config = dict(
    n_layer=8,
    d_model=256,
    n_head=2,
    n_kv_head=2,
    head_dim=128,
    d_mlp=512,
    vocab_size=4096,
    activation='squared_relu',
    norm='rmsnorm',
    norm_place='pre',
    norm_eps=1e-06,
    positions='rope',
    rope_base=10000.0,
    rope_fraction=1.0,
    qk_norm=True,
    attn_scale=0.0888,
    bias='none',
    tie_embeddings=False,
    parallel_block=False,
    extras=['capped logits'],
    init='normal',
    init_std_qkv=0.0259,
    init_std_o=0.0,
    init_std_up=0.0259,
    init_std_down=0.0,
    optimizer='muon_variant',
    lr=0.0184,
    lr_mult_o=3.0,
    lr_mult_down=1.5,
    beta1=0.95,
    lr_head=0.00349,
    grad_clip=2.0,
    warmup_steps=0,
    schedule='wsd',
    decay_fraction=0.612,
    decay_shape='pow',
    final_lr_fraction=0.05,
    batch_tokens=[32768, 65536, 98304],
    seq_len=512,
    doc_mask=True,
    train_tokens=400900000,
    steps=6196,
    dataset='wikipedia_en',
)
MLP neurons of a small language model. Each row is named by its layer, matrix (up: input weights) and neuron, and shows model dimensions 0-255. Each number is 128 + 24 x the weight over its row's rms, rounded and kept within 0 to 255. Numbers have three digits each.
After each neuron's rows, "fires after" lists the tokens most often just before its 100 highest values on Wikipedia text that the model never trained on.

L2.up326:108132117127144129074114070102131107141159122138097130134171151136126147107142164168140147118183088118135144141131122130085108163135139133120180126138102127171116131079144132155089056134154068123128117157157062120170114138183109127141124162138157136123140119120128097134149122158157143126111117129102111116112135129083145144108129169119147157137106101147084151123105070090156118159171108128131111135112146124113165148121120163136103138093103149140200127158133161139131119155094145102123141118130118153120130139148184137091134157119129120175096148108114097119112157129073149130102127142131152130137140106128099107105144110124104118150126153124098164127144127116172135121104114133121137103101095095109108101164114147122160143131120105159151129124154115139143150179123107
fires after: " f", " F", " w", " W", " C"

L2.up376:133100119141143160098121157140124086095177138156121093147135091146121153157161126176119167120162160134162161148142129161100109122151128165154132157167126080119135150124125108168152114100107136146181132094126111135133125118106142107144102152107133123123121126120124114130134132105147152096172144160124120149111126177161110136109127117162175093133116058157154094139124105091142126116145133146131127096114143191147147180166178147123149111106139191089093142112160095116124141135117132120124111157136099131113140121147107083115131134125104113104127147121117113110135127113139126142141150157122144109120163135144149176137056158172077178119132101121163131133117160146147151136087112094140138156123148087134118126080124117141129093113114142137107161136123107114126164164134140
fires after: "-", " (", " inter", " [", " all"

L2.up89:121119141195126095129130111085148154106139109131129172139099148133126122146126141125131117117113125105121139111109185151112142095140127127136101140156153142130112113166132123117145099083071147122123154131128164123133140148113097108125123103125184134125132141158137129100073110155112163129153132122160124172119103128179142177111152087114179165151105157136150110119106130157139139119136126065126132158091131117174112132128132152150141138081125108104136148141104086149144117117164129109118119115160139150139166128124129133137124118158107124134155121155159156122136118114167103161163159147122143157108069089114104068153119109075140126172121087182111113141148105177126134124101153130134139126101134108115112136096141154170150144149134152130133119157105121081156082135171173
fires after: " al", " Al", " S", " V", "ar"

L2.up90:129116100109133114121122128089125157125154147121107160116139134118122126134133139127143167124110162117076122082140146168154090123148091179133123114087108114156128090132112121130116117091132120144142090122121141092130136112141095075159149097159149129112124109114152162079132156170139101146093134127135119133082131106115113111167128082120151128166101124152146155169137106119111114170117111118149133127154082146132106113123149178170162130116154145085138134148166136128134142119144113147111106089076098133152130103162148132144129129095139134154152164152105100132137139100100060168147169137058102119087124142147121106105116129121131127096103141125118084143155131137173114041149167117116164130140119066125129140101135121115125136144148138095117142144126117149112093137137113
fires after: " and", ",", " that", " but", ";"

L2.up240:166139157120131121118148134121112125106148135104163123106100105154132138120145110158132119121104119126162107103130135154080108114142161110103166121123090138157134109116118121117155131139104100117135103097116132067155151123115131141188125148118122141159148138117141114091107165149130101112070091102065149137131137101111132127113092151119154126137141102105164077141133115125141145125113087144106097121172152146126117140124129174157125115133153115187123156101071130140099139064103132132116133192135091119134175149117124130104152129121133147140138130105130141112189127086096096135145177140073145077134114182134135111095128154187132138148078119156083106157108125139130167122111103122133134146144077106134168120099135122126155137152106144141113104130116148137115148143134108
fires after: "\"", " N", " f"

L2.up51:123150126103110090122155159088133133147153152073137096146108111122103130152173123161143122155142166149133100131149125154149150135169115165133121113096077106136114087154127165125094150117081109139118129103134121149145112136135149119119147130086103086132171129119134142124166145134112123165089111174154143099168102126122152097160127127114096179116103105106154151145144108130117121142128138116129141131131145130113097157080106171165086106146138147108128117109147124110146146109145145135187152138132153129135108136117170110132061126133085160151152143100124195147139143077161120122115171132178145120096132145150154121111126120130149150115167132125120097120148135089137114127106155151115145080141142137106098096168142132105143115070132115139130158108138162159075135113098106
fires after: "\n"

L2.up433:077129184170135119095153123134156146134147127147133112100108137107090071099088115138110172132094159117088118142103162129119096123131121128106113126179133097148114142153120151136136124137097120107087111141104113097128132101094146114174138149126137099167084140176113113088124111129154067163116136148108106134096160117135117174104125133100134136122114108146133180108097136147122077132129153159111114153124120166140104146077124155134138137154146137095122155121142099148103122090137136124156147135157137173120079103116133096105134120124106087110141155099106138165140165098057120160165136124100114129130124133115173121152121132122105116072110130117190109133112123122134145140107116144118125151078137121100138082117147136152122164142181139126118122107113154141099101122141141
fires after: ".", ",", " and", " that", "\n", ";"

L2.up8:128155117127136117129133133129139113115169104172113142129175142113106148162109097129097144100157149140155101115105143144122090125167148136106123115169114114127156121135140125145143136114152123152063138134104070163081136114139133111148117114076154148124125147117141144116152143126138118115155112099100129117124096125122175144124103136103147119097105112155137143151104092140096087130153119131126128144152180093109144171108115142156122117057133138133116141154106109125100087128111121086154173127151139110134096121076133145158082107113111151144135102131168167132092164165115140134182185162114073141160136117102135146156130092159164124100144170116145111146137154160181108129122130122143135162114112149137123144137126117126098195080136086120129096150146128111102120123111102
fires after: "\n", ".", ",", " I"

L2.up123:130151113132111131133128124093134116135162137106138120140109123127118141147105168098138114117146146144139102141123174136165080135105153132131149119126118134079127089138082179138111151129093104166112117120139170157140144111154158112159178080085132123168195089144100154073102140168125105172152115150117097116110140088136141120135131110115105128131126120177142119175093124108099107128138108133076070125143133146144121086113130127102065141143144098106155108134156126118127155131137097126110139115149112123133141125147117170147137134061147112106121115141119122172120119114087157119161149120114145112090135136156061107103113137130138133131155132125122087118102109137131131124151137138139062135144109132146146065158158120104156156155157124140104118104171158115127143108104109
fires after: ",", "0", ".", "2", " so", "5"

L2.up330:135146132147147143098083164127172124137140126130094118125164068141130119110177110133081150094147110141106154119149138167087147167134128146121131126117155089132165105145085125119161142100113144152115129151104160128126151110131128110125124112104118107127137076138112176084106146139151127095138117155115129099087145154134163178115087121137105097151110133139104171134126154094115110164148133128147168129134131126096094130108133107107135106109150117132093140154069118115121151110136155137119091161128106071092170162073105116062173116124132153130125143111132108122153104136121123151152131123134122097146166110134119134137115120165089107098141087090109152106147136139129133123101087141097153094131107109116161171104150097153115079132124144108091082124141144114119113161103156
fires after: ")", "-", " ", " a", " V"

L2.up344:173109150097131151110093155115107221144121131123125139116123121123074106106103170143126145168143122114115134135094132135168114142122098170144117143147148111135095142146113124128120138102126076140138168093103139108170115129142132122157084144110154117155154109124156122112142166082084111139150144150081129150130175140137127118093069154152135148158123139171117161162132132133115095109095098085103134112090114108156090149150151132097107116107158136146134134113130143163125151137100097159112104143116124175092121142145101141149129117113145126072128101136157086125116149087115112151123137144168113075108161145158111101144108123128167136094115143131120112110140129131122089128073152121129164120142123139157110148136163103110168121138130167134099083142123134088160123125105132
fires after: " m", " b", " ins", " M", " cle", " young"

L2.up148:119125135088116196135097138108130128120118152067084135148126109089086133134103131177123134126098121134140150093099143136152112155131138157136113100135110081138119096143109131088134107156094116145126103124129145122095097120136136139146175094112131098149121124106110154118152116129130118122093126137113117133134114126176076142123073144139105140125160138142139140118100131111113108138104107138140165144134117151115097167154138072115112089140161126127136155120117186144100108123127128171114125166098126164147099108139155100129101150115119116096118116149120103082187107122090122172113163144125095091117152133120130139104087188132085174133145116110083104132083088104135174116104125099101103107137087105150094090116105119087139132136151107136103130136104111073110137137127123
fires after: " M", "0", " m", " B", "M", " whe"

L2.up440:110119153117100149141114119147118133139112124085153160152121140107117129129167149145093154143170123113113147167119112134091094141102162129107107131109165108093128155085117128161137147102122185096112150130131114125149108137125160117112086138064132138158099177166127110134157118129122102115153146141087111178105100149164149131121131158125098136079140133134126163095112099107152133134120121117150129140171135121122121111102120134160136121168150163079127104178132101132138117109141154154105161155125137185130141110179111117152059120140129137106083152114103160129115150169142139169123124125116117142129123137136134124164167121175090142152122107156101094136148152121104167117109116137083161138140146166093120118153129146139171124163116079121087105166171125167139121132114141
fires after: " s", " S", "s", "os", " |", " population"

L2.up224:153134083116140103108117136146115126128155145122162116119122117117167196125118118148163119126170123137108134124117135134173096134109109120131138112142112087119097134096119125177103117131101131160141121128120134139138103138158116137154110163166105116126136165140086151133099136137081197088113123115102139081152170105127148137191121100135114120133116159136088116127167140129106107107092145095139142135118123124152138145125175121141148150130100122111116128137130147131142146150121139114155141118114125148095075084163135177127142128097136121089157136153096178130135151092132091152140162107106132168116073133093132138166130103140107181143148090180140193125150088104096128103116152116083091152117131090138116097178132145108121156122107107152112140095103092126145113139146127
fires after: " ob", " dec", " j", " O", " Al", " pro"

L2.up178:100100153135170120139105117120053182133118095118084150172131106152106108154169144118130151139145098146112144153143138146118159149127096158127159119120100130110120173167142119158133126145110131139112135137170142102132118157136120133137103152105154089156135135113171075142118096123142136125158145133141103144100161103135122122092166099145100151100115109129157151143155134107122090125118125099152156115129136134101109125147176140160157101145114126167104141121153107098135087125127077177153087137113148161114112090107079180132170142156107181106129144100104122147118131138132102164142162126130103067099101121069107132094107095133137102132145091095126139131092184140144152136122146164102150115135131173137114126137128144118146128122129139071107125152146119129129140145126128
fires after: " h", " b", " s", "h", " H", " S"

L2.up334:109078114134192150146141126090146138147113118120136140150127155081160121165097140169133139106103112140124115092109132121124102153134093091175149100112095137106149137127102125189082161108141108110127129101121159126129143101139143154145119114154111121089082124121128091118119171131125101141121142151090121160128147102100127180142114168158153138167124149130136140119082152119109091161138111161130106184172106157156118138092139158160145142138139115098137139106130154124141119134143111114120161148166198137101143132135156109104086171132096150161111136135143167158176078143114150152121141117095120112111144135123137113109157106108120163117111118118098116135119135133179113121131103177085127150142109125138109127108103087157105160139115102118117125169151127095103152157156123
fires after: ".", ",", "\n", ")."

L2.up248:122146122119096152114117093081129128143084156106098115081144159081134086151148158141133167105109118101149130132124121157105143147101137160134124138104124118099104101145126097099129136154143101136134128093124119126107143071135087144122179057157098131131171114130130118133104125135137111129157139141129146132167140116117123143105111129134108096125122117171148125160119109133095132104166098140214113122128157141099150105084142070115117122170177127142124142134139123117163170138136124104124106124084155136126149090138181143115140159151120117116121109095107153135098127083154120140161152115158155185100097108160135132131110109136106165108107083109122147107105128130127145160089136126119074146164106116101157161138149100117118142155103128132127078119127130112100131113163165
fires after: " f", " prov", " g", " St", " F"

L2.up456:091100146136151129140139133117128093151087109123119125118156148149170146075111160119161150132159125143110150131129131121141091097105126108113134103127145105124090113165125145156097111147119104137135119106112143118170121076094132116192113138177100098126143156130098127111105157123135102101097129138126133120129074122122119113116107133123161163114101105167162130150121155129115118160136085127161157140157149114113086154133105095167116163102161120098123117157087123153116076117099124094170157134138149172075150115182172158100135118158142080131103152138072125126123079131088091147131129122136143114115131116110108133150138129145156164113109143124076113172115141129113194108130165110103128120126156090143133084106129118144147166131154131125118132125131120101103172140139130
fires after: ",", " and", " C", "8"

L2.up139:124162149117146127124100175094138102123127120111121126121143100093105123117129126131100173171123118114109112155147120111084094142115145158164149092133083087155135146107126122123092121098166136086116112142116106104109101096080140147105154153090117108187140101175156151134110106130126142120145163149107093165122072115116116138181136142151122121119163131105133143128154131125137109132113129140134134149154108109101140183121159129131202078117183202148175099165128110113081132091060134177146112153138139107092102102121110138118125162130103108122144125181124150116151123112108127132136105147164141115116149145135124126102111153144095159122146129158136119117127140113114162154108107130100157111159148119115127151114109154127151132098113138136110132128130168143160163140126155
fires after: " (", "-", " \"", " ", " p", " “"

L2.up464:092143120099148113124097145135109093106173111089132158159105108158128152123181099136135111116116122187127149147126134115128099177135170134126100097112122113150161152145135166135112130143132165130122133104148139130138085186172125135111142142128139072140146145134113172157168112166159100136113125166133101119121085117143141134097105105124127115161133102139143143150116151097127079125174116109105141121169170169114140128139120147152115128115128085097106146183092110167119169130152112138144138112124117082130140130108097141107115103146131155149117152102143098097138143143158147108126138136133134178095133128133162136108135161094125206089105101135102136094138123067167130136138127144077099144103124141138075131125155115121155123141106123117143148091139153092122114125105144
fires after: " met", "°", "0", "5", " ac", "1"

L2.up203:113097131140115142162147168130154187120141166104128119100076133109122129131138128161130145118136135142108148123143113119115072160101113116125146136113123093115139079141121169088074132111096174127091125147143132135155141103123103121160154106134119165102176164169116119130107150103114151094110113128098127139071168104146165111153131145142139178137167125181139141143116112137107167120186126097077126119124136142149109098142133154157095095104120127103146151170132071120149141124115140153127172080115099166144104138156124100157095143096137115164121080094147134157109139128130162130177151145127106147096150126124133099108119129094131157119163088114127143141096118134115147107135149148119133149167112118105117091131077124147156136163132105114147140123140158142111168126141119
fires after: ",", " dec", "0"

L2.up218:146165146088130075119151104121114102131160138151103113158093069101110119115101138104137128131116126102124154137129075155174124121087168152122085149137098142138140103146127120140145103105130123143117096119134140124133151123155155158163133151115137073146127155094127111134129136084125124146141135140124126094117102143193158099141118151113108172105124142121131200113113092152161120159116127147128146099167158138145121157129126131119161147175174167113154099133157119169068114144129131143134119107112130136096094095129105166180146109151125135117131117108127147152136145132137171137110156168161120106108126113153105165155082081129130127162158126098161110141113141152094129128187129138116136135137120147167100123183142158121152134135122100140165143143132153167112104149101104
fires after: " =", "\n"

L2.up225:104113097119118124105103158120143142142106144163142161132119127129108097120157081118117123103113106152146098157161141137131100093139182112157143107109100124084109126138158124121129131157118124166135172129109185144143151081139126117089114148108136115109127132148166136106099153170123115119094144097152124101135143106119088131106115127141147144142140082148099136164110114105166096137161124195174102134159095163170113109129150132120149111125117142170124167139151104137057117100138132073114143136100094165153086095116128149156093168105117132149141169111116092139106139142123105120093134137127156123112141102143112162169106094110103144089118134163117134063138115114104136160067106130094104129117150124119142139113119104146160142103123125101108129123094136118161106107126100
fires after: " g", " sp", " sh", " qu", " f", " hel"

L2.up350:128161120128170113138144096139110115132143114166159157147111099156110113107157112111149109147147169107100126150164144122117076097126159130132120096133128114144126120082101112128191131122131187148108080115133134120095084169095147142142115153133138108148102157124138155101095099094123169140127130157146050104095139108172095171153115152115119157119155100135112125144132121144119100132142127146153136084131148136162094138161161146101156146125174144109152141140184145115105122124112121068135113121136177128120109158149127132101134145115090086127109173150137148126107077133137139119143126092144155098093123065142138125144125142157132104139112141115122116125160151159144112156132109121087116129150117125120114108174109109101153139137089150090121114139137178137132144139144081
fires after: "-", " (", " \"", "."

L2.up314:119132102178142112110145130123126114161158138119126087125103147137157133144159125164111114181114142142166120128116162119137155141097181160142148081139126147138082107148138130110084083102128126130121119130104127122152111142153155151102170120176154070139125151126119121105127102134137172136083135140114087123163132091130123147126123130111135115085136121137109113117117157134163132125148085091094143130205163131160136086135189110148144136134155140109098156115135167138174151131153136132199128141171116155117175089126121099109092150164091155136153109117184121105156131157144109110154137117167146163123116160126114113155131147129131141128131166140144126126108134123141129125161163157096154117130079150140147163118102112102141168118109120125114176115141117104102126132130113
fires after: "0", "5", "8", "9", "1"

L2.up397:142132120121165131112153135161136130085144128112126143120135116106121143141106093067119151130116102140108117165118107092128136135117126159155124132115124084128112121124152106141127126145123147183139129139143130098137114121143088125099108132137154134148107114144122146109121133131130149109119107150107155141132155106088134138141094212147100159170104093151072112149170153117112100109124078157139160118129109133097150155158146109112105092162165151101102151089144163125140120132126121148131111109125150142126142144087130165131134140137107125134128166127101128095151130128164135157102144137121142184133098076140113144155142158118156119099173079126087172154109106149094127121073137162108105176121129139118155117097125141129135158138067165112066094077121165093100137105153153
fires after: "°", " O", " m", "H", " H", " M"

L2.up28:128135110127108163098111158144109147168131168121154118179140125137147127139140145112116120144142116095114121149132160126118101102131097149104090126172165120147089111163152143117094153131120082183121126126112141133137136124168136092113134100095118097096130164121126119149138096119106161121159083145105150107186074126117104121079110094130135168131145161068132138099145134115133191136142157101160096082177152123164158128160141115114123098133159117133116174117141100145182130141119132134146208130130125126158113083142155137098136145130110107141150138097144114112071138120149095143130130159113135106105134108117124129133158132147154104171116130167132160137120157081145144111144102141111121117123106155111170118150137167131116125138082104115135166149125161114147117121146129
fires after: " t", " ad", " N", " res", "N", " Pr"

L2.up199:151154106150104127092124162111126154106123107109139165139119102097157107114061119113121115159087128132100107147080070156130135105143147123099126112143135077124129116110154100141131094152150157170113064091145107118145162130089107137133122148131121118122126136165104085132139164137104164128104087118138147143110086148124133136090112101118159112109095113114090138123129088138115145159173117137148139104113130127150142121156083123092080091108128088134073161095159163173131109112145128126086130107098144130132106127169124117137131177160132149111096144125111171134137192127132110113111139122076134135113129166165105144129116110130187134159124152115124105122133143152132143152127150180102151142104146104155113114146145151122092134105168111123128160138136101112143094136133118
fires after: " N", " Al", " U", "us", " Br", " Pr"

L2.up414:157103160127129145115159109165155157135144123113143130129122147128117110159100164168116096091145057130120169118138127121172105145101136111079139119087115126117099143132120129119141115134110138140089134085083182098161131125112098132091147122150131128112125176134116114112110126116152134128129133132138186131126162098107180173102154122126096164132112128191138101136112113163137151130129117117107148158087132143103140104177167124107137126110104093097164127128098046116161121140134139137110159156150163157112136155158118153108118158108124130085112139108118091087122121094152135106133166147108104111132114114128140125133127082161133124162173098116141104144134133086159126119127148089184129124118137140134110120104122119147155175117108099096088087117141142098142130141149116
fires after: " al", " V", " Al", " km", "ig"

L2.up52:126147124113155122159115150138125106150172132088157076156159129142060144118166070129123112122125091133095111135105090144110142051157158174126164094129137132105093117117152105148121180160110099152105151145126128118116150143095154128106079157157115162135137140158126133130120105121105137170145131165146162105133155105155134146099107128128127156170122102122139123144112113101118160129166139150124129128184169146101133125149176125143108136100104094108131125155126145154160157142109132139152135135144100116144088159174108150153139116111126127137089083145166120152127130077121152130112128099139138121129047125119103107138127109131168097119129108132165154125155079114105141110149144158130119136172123162095120112147162132124156147115142132119111113117097151133160161153124126
fires after: " N", " n", " st", " j", " dec", "St"

L2.up0:119110105112116125108137141114152145107115122141115097167152080133157137141097139109104174155133162109119130148142105088108098108129129125154136143145144144127122134180213126145073111122164127132122153134127097102146121126132168108177097154094095107163174109119158146110167137182102126133142122137139089132101125115156092144126133158081102140137138148101151108114130096086113102158152131124116147138157104115121116101120146148115147090102158097116119114157138118121106154146120121098145092133125147135141119105144148148113144108075166138144086114088144131174135116147091089126157113139131120098121143131146097107111091128143133136119117135114130128149124120108095164071134096138125112087099060079131142081184162157149138153148149142150106130098145117145157099118099104
fires after: "\n", " w", " T", " (", " \"", " a"

L2.up152:107130113154128109107139106119126120118120119158102159138139136081131167106106154102115116116141101100081163098107115168126135121106146158128163108087110092086112101117091086135148136126133107163158108076115118093151171134112071106181147118101127082138170149112093129095167098149150146134124125112171109144166178123168110089110148123148139163129098144061125115170130124131111158119145121101126148164105128088137123099135139126153101117114130150118087074123146141163120130122119124121152107140110169164148107142134150099120140116141176114155134095102115126145104106116169102088097134118136090134125099098103109117123121155137114145142122138141148134099093141109137129113116111128106121063148135118094122141098110091115087108141129150130111134171144123162117124159077145
fires after: " K", " Mo", "w", " T", " W"

L2.up469:143137124112111158095123161097123105128168128110125099133135112129137101121146138139133081154124168158093129152121091164124119107169096107173111153163182081110154119116168155113145112187125119138127142125125107110120154103148103077110153144154123103107168116159146119097102127120144115153175112075126141149148122118097129118141108157142122135129109159123132109063102130137129108106112129120130123144116109131110145152110095110147101078087176085114112114178110141158153165120112157130085106153098127126097110118121129138123145133138152129159130166170072126157136157136099101128097124148109130129104138098123095153076100130127111062124112139142150175116143061165136100162142146135154126120119090150098138109119117139126101134125138117143099128141133108150162148106156098
fires after: " in", " r", " en", " f", " c"

L2.up454:114151149181156094086149113106124140081173137083132090110155135164135096128130129107140110116108114087112110164139083148109091124094127119099130133120126126149155079135186105128145054132129146160118063163108133119137170129125132123106133113136117134119096152131120071103122134131162114117173113137146075138116129119112118133122140130108116120152124113138115118114118113151136140148146118130103128122140130166119129118110161128130105119100147069122143189136144134131118102142102099122111152125076107112134109123106117120098113133157140110145151172103086122122116118132148136132150119109074094122104133170174142082149168117153106114101103096169131162119132113114174099093113137132117115132100091138132132139124135145136170153083136093192142130082142153133128154084134146
fires after: " F", "we", " L", " f", " H", " h"

L2.up311:157150126144117143136099168124103122162131124094141133135130115165126090136143116137128113165113119102156143133109144139116127128142100071105092109156171118160115115123145149094105144097086156158044174089135124103081141138097126105111143095134164131105132097157092132110129119157125114129133129121106142167089159118152127150109130104124131143171154145101121112116099108141122132113123122128121093137076134162133108080083162136129149092077133156106108134118104079143125115099145129143104115158117128113134138132175113161151134125123148142126129154169091111115145129139161093164139159098147150142124163146157124103110105096129119186125171132140163099118098152159144135154115156193130097136106161122102136123181141153101137153121166147130102117164158144113111090114147126
fires after: " al", " Al", " Sh", " sup", "as", " U"

L2.up116:139102148116131102123120106158148143107165080160099156168151150125101143147116110111119150100155095161117127147092161082146112106139127122133093119116102121122153100141122167051136117109140145121115128127117142143130149138143112165109122182113093115127131189117118111134165109096135154166152106138088086164116113108113105154085148091117139108098109110100144156128073117099095139100127135097117135164142148111143140149103116150119135194122032112154122156179124144108131139094131123109157075124133141110097164161130138121147145152125123136134137117120101121108115159115134140136175126123105124101128130071097082079083101093141124111135102151145120144135139139173113126113147115143168137128127135100104125128124140133136145068118147125105113146145109141127140120132118109
fires after: " (", "\n", "-", " \"", "–"

L2.up198:124117120110120106136115141116175148125127128136109099126097085100148148094089142170140162115159102100137126129114167143130086159131151141097081133095138127114153146143160166153121161096152085169152134097135107141134162101115152112115096124126150139099104142110113120152151109125122128153147175123102093101119147118096118153150135105124097148143145110132122110097123132125124133152124104114123163141139099193169169114159165140108179156166141171084117143111105120118145137084126115157116165123163129137092092151151119157113126139099153146118134170089099108087137137195096157111121150144145147110126154130162141172132079099094099145117082122132093168139151145146119134111131114143090106120148148088161095130140147115148109120126162139151160107147109120142125106132099179
fires after: "\n"

L2.up251:114116135135115139143118089113132136120096099092177132148121142106060121150170105128116151117129149115142128109151127147106094137139127139074081135121139093076104117123145097122187121154152139153078106059179181125100098115145126148094173148083103110136108123162139151127118148146116112140101150144095104161108141134142094121144112143133113145110115151111109160131154115086155096162128149099132153135160133102121121129159152116115130104120153127140133124141129191128081135094142094144122148174129112159136146110145123121150119115141125134120120127134109141075104146150158124146160207116109088102129120122124141111178123158153086135102147134146094109116114142137130183118126111163115159113171125151130121116142187129144114158166142156131119161119114119145126130101124137
fires after: " m", "s", " S", " an", " s", " Em"

L2.up327:127142115074139098080122101076123115126122090130142110133170126101136117131097139102115121121107099100122153136115134162097160110165135113145147132139142067126126123115158099140158122152135160146105157131077104116131096094122071094121111150119131148131121130143173137100152121134139128087102145136079137123139100056115121116160062164080100136163123066153099107102169117132132089144147105142168149133145111161115078122107127131098155148132164139133118107090116125133129161151088167131149124131129088155144125118116120162155133134118085158159155097124111134145148114120134099136101184130147153092104112132122143122129129164102106147161079124155100136123100131121117116098144140115130171119112067122098124159080144111100135121133153149109133124141124117142128141115125142
fires after: " (", " m", " B", " N", " F", "B"

L2.up211:134168147115115107143134110107112118106145150080148099160147076109129130086091132187127167148104146111101168120144107092093110086159104136116116154151121109097163133138166140110115132143124113152154153084134143142088137133089117126168116125155177121125154138149144124111106118121117098127144139113071096150102109168133120103074127166104128112132089134130103097155121139135120101127136078139124164119142097161099094133154152135140134189102157118132115123135110123123123127141110111152103132138149060096148151141146135138117151169129130128134182152127142119177140102159107136133119148156104164109098105144169107148085155149138128151174141139129121135103106115135101114133092149115139159141142108136150079145113154121149108140106146112125106133139141153087098125180150070
fires after: " R", " N", " r", " an"

L2.up26:125152125130131112117155159116131127169123096127117120125152151109126112150143080146104146140112132119146077114092116131123060089151144157138114131126131137134077190100093129143106122095079148143125103104102121109180135124130131123114108146152121124144147118183118147132121108138112097136107122140077110141102133120115130183125086118116161086084121126145145162148120127133123149162128139141095149148176123151147152122072153145142167157162133095117118144136068102193165118097097097108132142149145156100153084129131105087081103169105118131149138152129176155135159103150128110159097176179136103130137163119097158108144154118087127145117112171159119155117133123150133145119103136138124136117098091139104135123106128165135131140123115105096130137151104117134163135138111118
fires after: ".", " that", ",", " when"

L2.up496:143125105136120145111109117135105111120113097153134095128105114147125144126151168127087076131153093195131152125097160104149131120118152120118119114141148104140126126136200120135133106107118135096126089101143101133126111150160169149130150139104088116148157190129079120137184142147126096157114097132128110078080139115141136107149113149125142119145131158147123132120110064116118129119119126114162107111143120146132132108085089148125133133096132146096133090174128128147142096077119099127125153151129145113129146144130161113169140141123102085098113149124100132122102076071135154118147157151134140084142133096119138092149127124165146074112102117139103150135132129145139134126087150145106137118079100077120173093149142124109121117122154086166127142107113165141187131158132157
fires after: "\n", " \"", "==", "===", "-", " ("

L2.up476:139112126117099123127121150117164107135145109146130127114150123073107118114125113129121162133131108154148154126045139123142112129164151139170137120103104118159133124140156093166127085106134112148122085172097132133123114128131146144156110163165099138139108104104102154161085098119173118134140138107111141130116159113154078132138139133103134120104165106125108130139134130133136146154097124104127146137178151134108097142144125121064188119138163065079155170121129190096105117122079092136129107143133124118116115150111139159143169131106106091192128103138133123130128125115104168095137121143152118100137147118096133105134076131106125168122085134188102123136096160108136158118085139101127091155155110130114138147138096133126115131113152121105138135126124110070133093113099110
fires after: "-", "\n", " un", " \"", " a", " ("

L2.up305:096144169133154126112074156135131106115130110127134136120177107135095174147140161123138150100148135134132152176141120153115097088132115184121190129157107118149164145084146121144140150133144091117168105138140131139114180168145149091139118132120111104159131138106167109125077081116128105132129115100141098132127172118137107103147121129113079137131103136162129098105100117083124073126133156128135108138167141148096125123116164073143142108123099145157136099133153156105085141115136169141152129134151108106103123112053122119113121170130116138099155183097122133137117147088064107144123183127126129111157136153122153137168118117113133137183092133127144152162125108144138137105095118122113171131139129128089107129102121119126139157118093080121142143146140115109116127130110131
fires after: " H", " h", " C", "H", " f", " a"

L2.up301:089125127127117124136086087125123161124137115156186146158167092123088115132118169133135117121115110080147121099131098108092134092182096101090140129126145092092173133153110143118105148158159133167117114112155109093134085154137117122096137128125096134104135136185158131158143115150160112158142132123116116095083125131110087126109103156136136083155089155096114132097151108140159124173146173093102131172117127168095154142159157131122130156105158120106073186139125103141138109099138158152151125129160118153084116153168124134096128113147125122135137136157072127125137151165149133127152109139139135160124138122096136150096108151102104170157098149095118117117113147138124119131106127137125140142057136121124151138126136113166131154163102135097124115108121106098113155134152123
fires after: " S", " s", "S", " in", " is"

L2.up72:142136142110041104099163093150129118145071097136134127153129085126092127105132085119128147098139156111144125146106146145112088143135125091117119108079121145127160131081132103134143176130143116133143118098120120097145108128093169103119149127144152090129134174161176157093120108146137113153105163138161121148142169133166118135136122132137149190122145137083110106134088112116190194108147123139103132145099160127150123100111084130140164149107151165116130150128106127118128145119097118120123144121152119153111147124138175103156173137092132156127128141092145140119137109143143170112118112112137143127089138118134104112140149120146133137125151185126088111104147099129138114128091141137100094132146125174160115139109147122158168153133147161139123118133104118071156085119145097
fires after: " sp", " W", "p", " K", " War", " Sw"

L2.up242:114122129175140130082116111134154101143173128135103119155118105097123154140095124122156127157090135109115120173117161138187148164177111184110110105102139099161137143161131148139137146094136128191133157140150133144150113104163151115136127112128091108141147130081112163079129124153137126112090129144151084125136113131117137122105076158149120142103143143074167116150143118072126094144146122123140128156163184141116124076131147128105095128128112103113073175125092144107132122114153077184127109112123147099116130131115148128130109115150104142121130161151119131105114125119123104141152140153148122142126125126140129100139118122119131133142148147136140105163155078108129127122140134183163118110145092144096176113136138142154145151097121120107146130094072119088143087077091123
fires after: "0", " un", " T", " to", ",", "ot"